MLP neurons of a small language model. Each row is named by its layer, matrix (gate and up: input weights) and neuron, and shows model dimensions 32-127. Each number is 500 + 25 x the weight over its row's rms, rounded and kept within 0 to 999. Numbers have three digits each. A neuron's up and down rows have the sign that makes its largest values positive.
After each neuron's rows, "fires on" lists the tokens most often at its 100 highest values on Wikipedia text that the model never trained on; "fires after" lists the tokens most often just before its 100 highest values on Wikipedia text that the model never trained on.

L4.gate353:513510494518504528492510540477496506496518505464468462527474489431497568504482521514462493500465549522451516501513497488507491473522509526524482493527520490511515488506557497476499496508539511522516552516456513526512504541487494494507527444492516505536488491519489481549525471503471499455
L4.up353:475511484502506511557552522523483497525495542504473543492503539519488513515508543513529529487490486482468524473488497494497518501508526532476482465508499470487506518486454493496488479490522480506467518539497505510496522549474527541462488510536491479518450502521545458471492480509530493489
fires on: "er", "echn", "rib", "ig", "ogn", "om"
fires after: " G", "z", " T", ", G", " K"

L4.gate119:556457487537497480475521529560446458468530505461480491489496523486526491520494578521493476499499477517452524511487481478454490472477478493488494500531494527483470507456488527501462509470543496508514496508444466511524499454483525487498516508535493519451493482526504501519507524506504447545
L4.up119:481554482503531517463482475456498455510510530508509487470533491502486485529502533477518471498475548505473491490477505511529506480524456497528565466519501514527482500502482477511434520494503510491465507501497495474475491551466512500461500524500501525475526512476524485508518491502520524517
fires on: "iet", "ult", "ey", "rit", "ol", "in"
fires after: " C", " D", " V", "inc", " S", " B"

L10.gate51:469539498479500518511480534550503496481449520478495518512499497490507491458509495481469504496485524547522530473472505483490525475512502462477487494544513525464505499488558482508466504478507506489490533447502481521503517455460499496502508466511558561485450520509499465474538493504472481523
L10.up51:471466496503524495515513449532469485481518498465514507549501514491546483476491489450497533495500476476507515547484493513510499511525528477517488527490526484528478489473496501528453519552527495508500483486503551492498456507522503525512503495500454471472498517562511510510519525521493468512
fires on: "\n", "\n\n", " October ", "ac", "| "
fires after: "==", " ==", ":", "\n"

L12.gate240:491499521495528505485476514562525447564520510497509536457545540527492474481444509509479512508438517504516523499486448458511492489467506450475481494524531472475471499516503511511470519488509516532531512468489502468500467500456458532513528478477486522464492478507515492517498497482506527522
L12.up240:471517503514475464489483512535505509498530476459510481491500463534557486501489489509525534486474501509477508535460477526524485491454518498471547513510501467472547496476494489522457548538525528487527489469517508496489471499537507466520538484482524554514468526529558494520477507529535483527
fires on: "\n", "-", "A", " A"
fires after: "==", " ===", " ==", "===", " non"

L3.gate272:486528503506511534554547525524489499483474488483447511509514534497510517531476534472499486530517453553477485519485513468539488463496527534482476509493480500577515497502495542494517556497500524495525529497510500484518513514476509509499526526478517520516495500502478501505488470490514508463
L3.up272:498484547479502508495468536509484415476561475490463477489469503485473502524532536497528493537452481513507476509512509489500532518469507518515503480491523497517481492471508530477486472513512450558522517508470486464477540514536504494498444528500535504519526528565501503479477507509463483473
fires on: "–", " college", " educ", "FL", " Academy"
fires after: "1", "2", "0", " in", "4"

L3.gate168:513515499505521508481461468487493516469476499505509473481531441475489540487474496527472515533466520492484516510532478473511523497489467505488465500507513412465512519553468534555458526508503477532474503542463498519493527489480515440542540463513485479479543497514482514528580488494535489507
L3.up168:465495495436498512512466513486515495446506482490493464478488452564496456486497472521506489499509482516528515498501454504494494489497453458540470524504528499482496530490501531494469503539484519506517493498475488516506528532474497486539480454473500430520499510516445501463494528483507527501
fires on: "The", "the", "ony", "Pro", "merc", "ble"
fires after: "\n\n", "\n", " (", " com", "yn", " pro"

L4.gate251:520456506498514497492467488521476550480460504486493520518504481527520497415495560518524521475501522503568486489476501523513473500508521501492544538528505478467503475491479529496489504475491520519478499485494506489536490455503451512570483529525528567496509507493496487501537490477480499545
L4.up251:522497517518507490492455482514516501496474504458472480529509460479544499472506559480457502549481492519498481505485496489513457491458475475535486491528515486507532442474473528518494505506508481535481530478476496494510504445453515484473479511522520549506504491541521481492516467473532473505
fires on: "9", "8", "90"
fires after: "1"

L10.gate127:490510511481514521483481502509443527527446512546526482493569515500508529508454534512501495486461494498503536509444494473514526518485541483507473505538517502517492513530485481542550476450502440484492504503488488471530473482470550525483486511468533537509464464522503479522520495506540508502
L10.up127:488510506484481534527508462471490484491530509546503422497530515533473511505485510519484485463517483525510470498465503516558529482494524470506495482462510483498488528496504461529498499462539493479477484479466484469548510557525558537462520468485509507509492476508476459487484481497554531483
fires on: " In ", ", ", "In "
fires after: ".", "\n\n", "\n"

L3.gate173:514496509526490465443479474500479490503485514471500476476486487497472487491507499487509482458509492525480511482514438473508505453479499531513462524496496521457504515478500492520552450515475547514519492491473486490552464491456527525477488501527503509489489497512500473488531504491524462530
L3.up173:516484496511482482491495490495507495463525499483479522515519481494442516493474486506506492489512534463526488509482443509496475481459504517511514522475515456471518546470488531452498510524524541576479472516519507463534511456482503498500530496543541503505507510526526489460522504492498433506
fires on: "it", "7", "8", "5", "0"
fires after: " | ", "1", " comm", "\n", "ivers", "and"

L10.gate412:550534499536493513527485476522514462467471523501484497495474532518480542492533515467508535443498469464511495492514505512510502491484461462561540496527535550518504476486508500513483511495471453458497525495544482482480474548479530512475496496538540493500469500507513470519520484471483548506
L10.up412:520499442462495535486527490464471489426452516508484508506503546481480493508541478469415489491499515497518536505502525483517504459478499464493516510537514521515504500497505482490503554509482494521504552529530484495472464523495528470490501472502520545534446502515495490517525517443451499496
fires on: "| ", "\n\n"
fires after: "\n", "."

L3.gate237:495495466528509492551504487533532503509475518525478481510484531488507497507508515466500508535471500509503487469523522510499540477550488465523483538566533520522492500522491538489468507538515495492511554496476534515501483507488540510472537486502496519476445495485488498545527454499453457503
L3.up237:528482518509508514513542513559499480517470538498495511536478495473545516525517514443489532438560511488496506507506513529458524512508486475491475552499490545458509478516502570511465506501480475545492498484475515503497457527500516489482485487504500513505503503497457483540509500483471467485
fires on: "\n\n"
fires after: ".", " |", ")", " ="

L12.gate424:503531529533551455445518480520520477539489524522508493472522540470521499477512539513459451525500500473502484516524484533507540507524540438486489474537501534485541454515474496519483463475496495497484561499482465505484509500489476517552532501485485512497532536479496512541480539517507501491
L12.up424:527509519533531477467480477574494478500498527494507461518487510486547540530531479510501483521535515547545487493481473506520506490514552501528535505508485524494523463537518469506507535492496499486507533502482451529493474515506481508504499520488534493547498522486522544538528551479497500537
fires on: "1"
fires after: " in ", ", ", " December ", " ", "–", " March "

L12.gate376:521515489490535475466503501530496476490491495533506521515504505525515494512472495505488478513416516584477498455451520499529466489485493494420536499549518484491478522520445470557485514453514497525545507470462491497515499471511495490488508510476478549478519486492462516519497545468502519492
L12.up376:481511467507527510475528533511527457460542489533504500507474457476487494558475465474545503500469525515481452500494536482509479490522486532482502482499530472498515549486443492531512512519494506519509479473463554508503533448486545481526526529472502478534530480522464492515476509484515490459
fires on: "A", " (A", " music", " c", "I", " film"
fires after: "\n\n", "\n", "===", "==", " as a"

L7.gate89:494502437506522514492466503530487499485465485471513501471482490477492518460517477505489481514495520526486528479478484507504522427506468474534460536530488497515517500476465490531487544512500506440508536504505464506500489498463466464499509500485458545477528501511505489493497453466475548509
L7.up89:500480515518523505486476479521533502510506521513488475488497487470507492505518429518518452528511463479507490440513517522539499491507461491479445512494523482518495519480524526489492515535515454521564530502501514550480536495483467456503475487515489484492515509460495480518507426502517456496
fires on: " cap", "88", "8", "b", "87", "ar"
fires after: "1", " Bar", " Carl"

L7.gate145:494479498503499513442503500476503504534483476484498458545502512509494492550505491496505509502495519498484532470504498487491501488508479469538493549510508453466489466486520461559507505498516433546528528482490459536517534524491526503501509513539517498517495529519471485503466483508473557510
L7.up145:469461493511503530508489508489479541529480534499515537498529468481543576511530532486494506501500508519525518539555502488517460483468487517496515494513482508520482507520529515459499470481483507523475510490483448508548537480513520498490479498513514498515492491491519513502497495478514468484
fires on: "er", "ru", "od", "or", "h", "for"
fires after: " G", " K", "W", " H", ", G"

L7.gate75:516542468504505486508473515512504488492488485536491494514570488519463512457457493521498494531491543494509493518496454455509498455490491503529465522516459502506489444527497494540557510492509499475475505501476533502506513567490458478477499480534521494481455463567506503464509448534524451523
L7.up75:560494469537511505475499495534529487534486491468517564501506497533500533481506496498527508503508460508488503512519496502519488486482479503495516552510494441505495501486528550511481488472503484454493496468547557515572502514450487494528498503484429511520532506539479496471528475504516493543
fires on: "7", "8", "6", "4", "5", "0"
fires after: ",", "1"

L11.gate368:530530460491501492501476490501500540512512510473488519511543471478509520510510545527482480528478517523466476473463510547503516476519529471410525508523499495538487514518467510514485539523532494512500538524518432529483487483518482513530484473514522557486518505520478491543489508467502482501
L11.up368:488497529489544482552491519493525556521521553500489516484498519493511464504536475521476463547492493455500533515566519477497436508499478457455537519496513470494499543487461499492472479513543478531464518514458485508462526500476508512485442488493548489518500486496507480506491530516501481513
fires on: "2", "a", "ing"
fires after: " in ", " In ", " in the ", " ", " | "

L3.gate121:478513497493478517509493531448492497508494506482488520527511553489493458503507499519484542490545483449524520477487479486524534507494475537513515508505471491519501487492509502548504515495495483453499499488490503497494524496471538490491514468532525534498462546550476540541516487485489513480
L3.up121:499522504525519476526489446513467491479496479493449487520499526539509474502506492503465470495513453483502520483466429503492499511505546468479569516519489462484520524498519531512507496507510493482490529458547507484543511487483547522479492488467478479498510495516488503547466516475479472507
fires on: " | \"", "st", "rom", "ile", "ith"
fires after: ".", "ad", "F", " Wh", "W"

L10.gate179:467503475491454530506468545491526528485505520485464526541498485470516492509524529516467509523489512518502524494497495498519511445495473484463484510538499451490459495552485483466488532480519429488507522551488537497493491456535484476499483495494526529517506505533481491479514475473500506519
L10.up179:475482504496533501517509524500497491512527493504485488532493509482466470517483492537525506571490517504470503468527471494484518475524463540482490492516535439490517471534523476462556510502525471497530530477512494483451503534530466513519484484515497513507517468492499551498528477472555465468
fires on: "–", "| ", "d", "; R", "r"
fires after: "\n", "0", "2", "3", "1"

L12.gate192:506498473537482499540500481494487548509473511467515537546513480478494544505528464524464468534482517493486519501518515557533484536477473499485541507507507508507544493505514484542504474502528494516502548514491477486477504481514500511473511525516511538523464469497508506481512517474491525484
L12.up192:501494505507474476510531510504515476496534444506511533501534496467510478484496479498477498514502489493556458469459563556494514537522533533457504472511499507457486511505523503488506489473495512434506515508530494472476494534540506514483487489487520482491476494496518455516538551498465510449
fires on: " | ", " |", "0", "24"
fires after: " | ", "unning", "; ", "8", "0"

L3.gate193:509527510526562482530485470532493520482490495500505513491509534530469492493499460522496487530472492565495494490482508514522508481495493495509520479509497496507474527531529506503479493538479472483499513503477518486544515541475502505519506472505470508463491516456461501460556481487472536516
L3.up193:531519553516512495511478478478526486532488513456521511489503507470465529495502480528501457488489469506507500515510509456525522443551518494488502526525516484492480497521470506485519513514474511468511509464543506468509497473529483476538525498528492461511490557522469546552516513519495506514
fires on: "88", "1", "90", "7", "0", "adem"
fires after: "1", "–", " ac", ","

L12.gate175:501522510443496487466514481528523474541534469481508466493476562490474500474504575536449464497494509475520464497470487510532488495521499485477524488498502498507526503492518499474479506515509494470508510450506461524494530487503492463539516468462506510519465517520490535499519490474480528541
L12.up175:536508560498526515547476451509509497520520553518536477510504519499501520514540516522490483506470480492509487511493479505551486509512509479511495567497498515539518483491530521503480460517511495484471512511479452546481508506537509495513535492496515517496520481480436513492528475467484487498
fires on: "1"
fires after: ", ", " (", " ", " in ", " December "

L11.gate414:486492454536514473486478519477456502519493491504484516532542506488507532515438481504480494505506517514490507503506501471501481479472510517483558495513488480522495497529446492463495489485526474479526542492470431507535519514495501557533507494501520489478510490495542562515497522506507487549
L11.up414:506484447516513472514542529455452498467524508476495514508496456490511490513508502518478526453534496514513499483533497466522515442528491482470503518495508500546456502487510498484486519483503518480506510505497468526488497534464503537534517555546546477488493467498522526505503531482518452527
fires on: "2", " D", "1", " District"
fires after: " in ", " In ", " to"

L10.gate400:516500503472515486507487516477506505485508503499448492501482520455492520509487512480503453559452482515508517521523509471526454454495472477469486527530494500496484464488503537500499525499504532557528483489487458508507467474475507490469489459480538514479514489540509468514497488481466504480
L10.up400:532495516470486505506518502490504474497543439515491473495499558469485519521499529473474443534461493482491517540514481453512462463495451481513523530534498550532499462443527509521472519495491536542509508476488497518483468509495515488461447493531560491473488463523507501488517486462449476491
fires on: "2", "ver"
fires after: " in ", "| ", " ", " (", "- "

L3.gate419:536489488531475492458493465537513483512448486505469460498495519502487490471541508498469492501478494502490518474479503485523511468543510505505510512506495496455508492525511488523517517517493511526502498467486488492530518474463489477486479540489480494488498515507492470517510512529529500505
L3.up419:514511475520485497473494532522505552536548484488521521504502515476547508465458558507471524434519508499537470497461510487502498504504506496505478513519481520435490492475482505474486513498512547537484473478533489504519452517451471485501470467501493468478532522545515456507493473543510500534
fires on: "8", "9", "7"
fires after: "1", ":"

L12.gate157:465492486505540513484504498462483497512470499500472464543472514492469517502497508502494500528484466514534522505547502462512481520485502525474472528559513480497482499489515533501519508483509506511508515489485507501501524432519524519471541535480514514489461468574524506497528462448543464495
L12.up157:489484503481480457473515499479470505456535497560551516513485492547495505495493468507520530545533494490519524508489547501525511497473539450489480439485515486480505506540481472492482521513478499502474465528506519458489500508502529537522483500526432506490521531512489527486504524524518539508
fires on: "F", " | F", " –", "t", " At", "f"
fires after: "\n", "\n\n", "A", ".", " I"

L8.gate311:511459479497546507512503512527503529512457502465502497519499540521483519460480522513487491482482563464514558506492447478518545537457536528513533530524515503486487514542518496502472487498469430511494517550552492479500440502458477538491491500507507521501480498494497531477514512500468528486
L8.up311:468502490505535477499495531504521495497464483506498509504500489562513488476524482514486540482522522492490524516556484500530529531518524530499508509507473531508518513520519508499503508484459491502487503511519535462488510528486530528496481454512512542503480477502562548499542517471485474514
fires on: "| ", " of ", " | ", "as", "24"
fires after: "\n", " | ", " total", " incre"

L4.gate179:537475483524491521474504501541517514509496526502517487510491493473511489484528484447509519475503494486525504498506525479490523496545465476508502520510518498464508478524505531518523472475441531496512481460488498492503545528528510495519523546509501501482524506470487501564533512512504496478
L4.up179:498523448489492544495538515517501476485505513595559527530517514521488499517520527487474552500476517487534490518504509484525495531566469522496503486507478534492504486511525521530495499471492536479494500516495517487506542499498479521529528529469514491543514470528533503567483492494547483494
fires on: "S", "ac", "al", "x", "c", "p"
fires after: "\n\n", "\n", "===", " W", "or", "itch"

L8.gate354:509519488513510507480503503517504510525479527485466520555475530500520500492498508527500505539467464496476521500558493490478506491530515480467518536529502499534518534502469521499534487533472509510524531527507503469558492448499514498484509528481446512477469495491491519509567480532513504493
L8.up354:522452502519532515510516473493532493531470477479521539517555483511462461487524472497522469500494512498509520447489494458514530526478536531477457525496545541508482490475469511479513485491468473512464501514511537490469506500493516489499512510513492488560464482469499511492509499525533491511
fires on: "1", "| ", "0", "um", "ra"
fires after: "; ", "\n", "irc"

L12.gate120:525481481472515521499480501517471503510513465515508508496494539494492499496486483519484507475462562488477526428487500465526453491503506504513510495534530528489510485497498546511512512472481462515575541480465500470479508531486510513544529482522494499479476538541514541539530496489498507548
L12.up120:508507481505544563516493457483517536482494497508522481496498476454468488543492495520495479499501533483501476462484548490475492522527464510503474543471484512493458518528448510506517474486534489483481515546458478490477519490515464495506485448520439488470503497463494509551494505490489536525
fires on: "W", "w", "K", "G", "k"
fires after: " (", " \"", "-", "\n\n", " Mc", "\n"

L2.gate64:478506549507484540529466492523451469535478509508512500514526515500505511481489503534494508492498503467466528481481481483522489542481479475539527484523469502503516474530505468492495470467519537488543499522516467502488509473516523476508489530515514519482506511497486558502503446507504492463
L2.up64:495533510535498534497467481456500510477470516501523500522518458535520541516510494533544527485492522535473500496499488478501505515435462497487475478536489484491484515531501519479509489493490558458502488503502493495524485511493538504487508474522472505449459460487497544513515479467522493490
fires on: "he", "che", "h", "re", "le", "e"
fires after: " F", " c", "oc", "s", "S", "is"

L4.gate446:526510482562516522508538531464481515477447527483518492508521521486518543491495526485487496490505519510453509492514496486515522506450516531514515562487518499488456482482484437475489507487506489517514519509513486481414492507478512525504494512515490487467549516477425520540505511495496497531
L4.up446:539513456513518515521544501531512524495495538488456513507542490517527493492517522530525477521497460516506547523482569517524487484558482516478443485533517492487481493497523514483497515496517485491488545500519476469504477515447442519509458572495481514480535478501489498510504477513494497487
fires on: "i", "u", "z", "iv", "ic"
fires after: " P", " p", " C", " of P", "ol", " D"

L12.gate62:550544470521524473462503507542522477487524474517469490485509504499499475472503515487472500575497513515480513491466515479521504445492529446458529456528513493506517454485509492567507521461497512492521495496450494483466512508487507468499521510516512516465529492549487534531487471494510517513
L12.up62:522508516494486533472460504473521467487503487490528444507498487543509550518500517536470480532452487533506500467480477531527506515512489502480500495504524502520484539546497518501484514460509503466520493465505493494496501466471475472490521527475483535517481507488523529470496494489511471496
fires on: "A", "S", "==S", "-s"
fires after: "\n\n", "\n", "===", "==", " \""

L10.gate40:540521488512493456526488493464486561540506515498455482537527480513498489445486481486517500491480510509490482508467498509501489464490539504526549530535524483521489440474489490485511510527502524476463487499510518493490453491519505517528462494520503534535497499530515487515514462534479493510
L10.up40:539462488512507534482493452511538518497507488501491452481492515488509482495521573471502471504475478509522434476497499498538461419505428498515517497511489506537495476485512476464526541507544530497510494502493459546491456528525517474520488492472529497477517511485526473492509470460460495536
fires on: "ic", "9", " based", "\"", " located"
fires after: "1", " m", " is", " impro", "pl"

L11.gate355:518453532529519498514512472488514450500493499500443488520513537437506525498516512505506503512497508551490492497493500505500490523493509469491520522535532507496486461518463533521500513510503504555490533502486493499489525503484530490513563496504449500463511479513440478478478534471502466492
L11.up355:520472460544532477506518460547532493539505507470503480492499512514479526524532523505527522452495462492509477495489505501477511509499521493523510510474452463512519547495493482463481525517510508470469493464484558512483477495475508502490472498499499515473509458526508479534497463508495510542
fires on: "9", "\n\n", " school", " University", " college"
fires after: "1", ".", " high", "ad", " in"

L8.gate200:511514509494512487521446518510473533493495472500472504486504519507540499501493533506471515502452513507532482491497534497481531473510524469510516506543510503504507509504522484445499495500496510485506536525481530495470463473490532459488453452473479512485483501513500510524572447534490487515
L8.up200:479495520519507525479503502545471508510521508485526561508511546470515486544483495440506524489555450510495496472476484497528503478465480485502466527454498448475525481504474523499484485522511491583511486461484492469527450514515516521493454510509516504478535475521497534513504538496510496507
fires on: "\n", "\n\n"
fires after: "==", "===", " ===", " =="

L10.gate209:522491491457518533466503539483513580536466498469481518475515503513540518477475533477498479479498498497501530480501507492490514458519500451510479539546511496510509517482511499476513501483493423489505559512535498459514483520504503496494493481483544501505500494474462492544521434497515523508
L10.up209:538507531495505522466505514488490530540481511457508508476510499508514509476488525500503465445508525510501534518500461493493551471487475465533495551518514499490536483480509498485516460493492458486499538491514490487523465511483521506483477526510524513504534497465414497562493485499485520497
fires on: "88", "87", "86", "85", ".", "80"
fires after: "1", ","

L2.gate134:485514470471544537508498489514521518508469485489483499522512533465492491508524525494528482544480492510525501530489475464502490483478486521507471496525528509494477443514528516502482482461482489525526530511454520456554428540493489497518523464503543496485505491473500479467476470458506454514
L2.up134:484527509486503509505486483506536527501502528516464476523470482469495482546508493462499503529505508505522476522507475479488475489493502486471522516477510489502513488498493490481473537512491506495506501537500517472569495503479539507530518478449493544520477489528522451514503552470509547530
fires on: "g", "erson", "tern", "per", "arg"
fires after: " And", " ne", " em", " U", " ch", " ex"

L8.gate379:526490517521482494465503505522521506559474487518497548510527496499502495494456498506499507537482551513478485489494454471514520445491508445486457537523531461501479509494476524497497500471485513512560505506490478437520491482498484516527495469465457485472460492501503502506548497498544523510
L8.up379:499512509550495480489538532555518520526473487486525509495463471505493472527479454485491526498499512495524499513503486545542526493508511423473495495494528468516469515514482499483470505543487518504503506512457510469519493473489529548477503465498456496465460482515539498431497538541506523489
fires on: "\n", " b"
fires after: "===", "==", " ===", " =="

L3.gate238:513451517483508485485502514482469508468482519499456489538488512486525500453533500501548492509479511519499485529483511487478486479459523464500515478521498496492477476510445491507511507471492470537522520559520501499511447454462510493477514553525454503477536494497517472535523507485526534493
L3.up238:508496484560515506498514508527498495496475494454488543482518472456518530487511466515523502490514512557537459524481506497476466487469514517504519533508468537491475497505492516510515513481485503517515500497548497449499470503496468497496479499517519492468489508496507465516474512455538494527
fires on: "anc", "abor", "iv", "av", " viol", "un"
fires after: " coll", " S", " C", "ol", " P", " c"

L10.gate306:499439519509498560507524541516513478521517492512464502467496586503489490534523509458463488530454485467507536457514464479553528512518517486490487510519536504506485502481505512514482551522512501530454508502514514501477498462481472513491500474525492504471507489537490509549518501469501493494
L10.up306:508464480497506544526557524530539478508536481447470521467499523478484504522518512464481521511486525469504510493505499488470540513438485455517516507495493466529491498491500492502488526548483520521471496536533522508497480509554508487493519465548537508512466452536519468507526467467474486529
fires on: "| ", "\n\n"
fires after: "\n", "===", ":", "====", "==", " ==="

L4.gate84:475503478522499501522456476471423494520504468446529484461528526478462506489461570469501501517513500509479516503506540451484497480479475508516496454498488517488505497503529490523518525495509512518476501483506463510464541505518530479538462554513519503496514527481492476496496513459534527466
L4.up84:464480530499464477521540497478508493473558530485502514482517504538513513457481508544515485525498516491488504488550459510517506522511504461526562532483452509485483537503465528507502463532506512489469507491545486485502502492537485491536516537491479527461540512449475517467500531502498499504
fires on: "af", "ech", "ight", "ush", "an", "ch"
fires after: " n", " s", " c", "z", " br", "ou"

L4.gate369:540537458522523531501481535473468520508475541509502536535496546473511500518510503502520474507493454513510520472494525520535514486489474520472509456526525476456493477513445525509464512469527467478518493529449447478524502523447472494477514497488491462473514476518480491501543481517506551513
L4.up369:540445480457434499486474493499510520506527507501499501455530474527466517489566524467516536476545494462507498484484512540480540490493506504540474526470501539483494494488543506508494517502530499515484487491514513520524509496502514486531486514489509546553529506446508481496480499506479477531
fires on: "88", "87", "8", "6", "us", "7"
fires after: "1", " H", " h"

L10.gate164:478514510491503519479440469492484494521487515493495484533522496437517526536487489501503499473487488513487519490500454502496504439519503475466503525519486504462546467533498507494508517465548517509512505474509489490518480458528471496497471477522492518533529515511469480557458492510519505489
L10.up164:466505563479535491464497478498512494494478481493500524525486519496502476499531466493488495493499492471500509529497523543484498527484510508440452510486483477464488509486527495491416520530462444514484497528434520525492549524459530472522482485524482508502511515507473517525482548514461494522
fires on: "b", "iqu", "90", "88", " At", "87"
fires after: "1", " l", " dou", " v", "r"

L12.gate316:513512481460570482491478484462508482465487476501484500496468498537462485514488508515480496524464549507525511458528489483535510488485498519530505485491462485464515491528535507535521495441487510490525495488483512506483485461523494463505525503494469515525456495544497506491518501461488534484
L12.up316:520464496541443497503512541480491528488491552512454550497544497491522470524526488524506476482490528488472487514510505461465510500472475527503495515496467503474492493536504495490485499487510462483461510499512512541567489451520496500456520479551530459537488463479525484489496522518509444501
fires on: "'", "/", " | —", "ah", "I", "a"
fires after: "N", "a", "R", "ck", "/"

L4.gate368:487507476509501470467507534515497449517479492542506494538519530494511489481508489504508495500533522513509468514517531481521460495497494503482513496486495508453538471500441519537506479476490523490538486457525480488503541518523492510527471508462535516510554513533480493514508520516523517510
L4.up368:515481469476482526532489537492557478485501503507487538490491484475460484515523501549466514484526491520514485512566513436523503486505493458482491527488538482500527498530515517450509482496498496488538483521500501513491514510515452502516513508499505499535489482536544507473522518456476479514
fires on: "N", "D", "d"
fires after: "\n", "\n\n", " \"", "===", " | \"", "v"

L11.gate291:509488469526529505455484525516533543513477501502512497462516514481507500470482498467476519485511527552478476494484476500542507481500521491482497459551554491484523478503495494473498498494516460531520553469489520499437467472449498521515500484462497536454499518497489538523485502468522533530
L11.up291:490536505523554468481504521501481524488509484503510522518440514495534502479492471500476495516513531521475519514482527517502517520540512479508513516501502479481555500511504493467444509499535456447449510477479522498489502476501513486464472484517496521486492512497516501488499542515516511476
fires on: "\n", " em", "omm", " sup"
fires after: "===", " ===", "==", " =="

L8.gate307:485498516457524529505474494524500467502450506487536559488524530469458477506475492468505526494490525516534483459457495498545508474513520468498476503514540529477444510522515469475470501472487495521490540495497524451472477512474494466483508452481517509512494482490501474500503504484474545506
L8.up307:453502530498494510514528545500481523523486541524473546529454519455501485513488470521493529479545478481500482464491491481513486502499484507482471486474496493445523478495499481491493545490476462482487505476496490494588430459528498516505496462509484514457493497483456515528490499504494556500
fires on: "\n", "\n\n", "p"
fires after: "===", " ===", "==", "====", " Thom"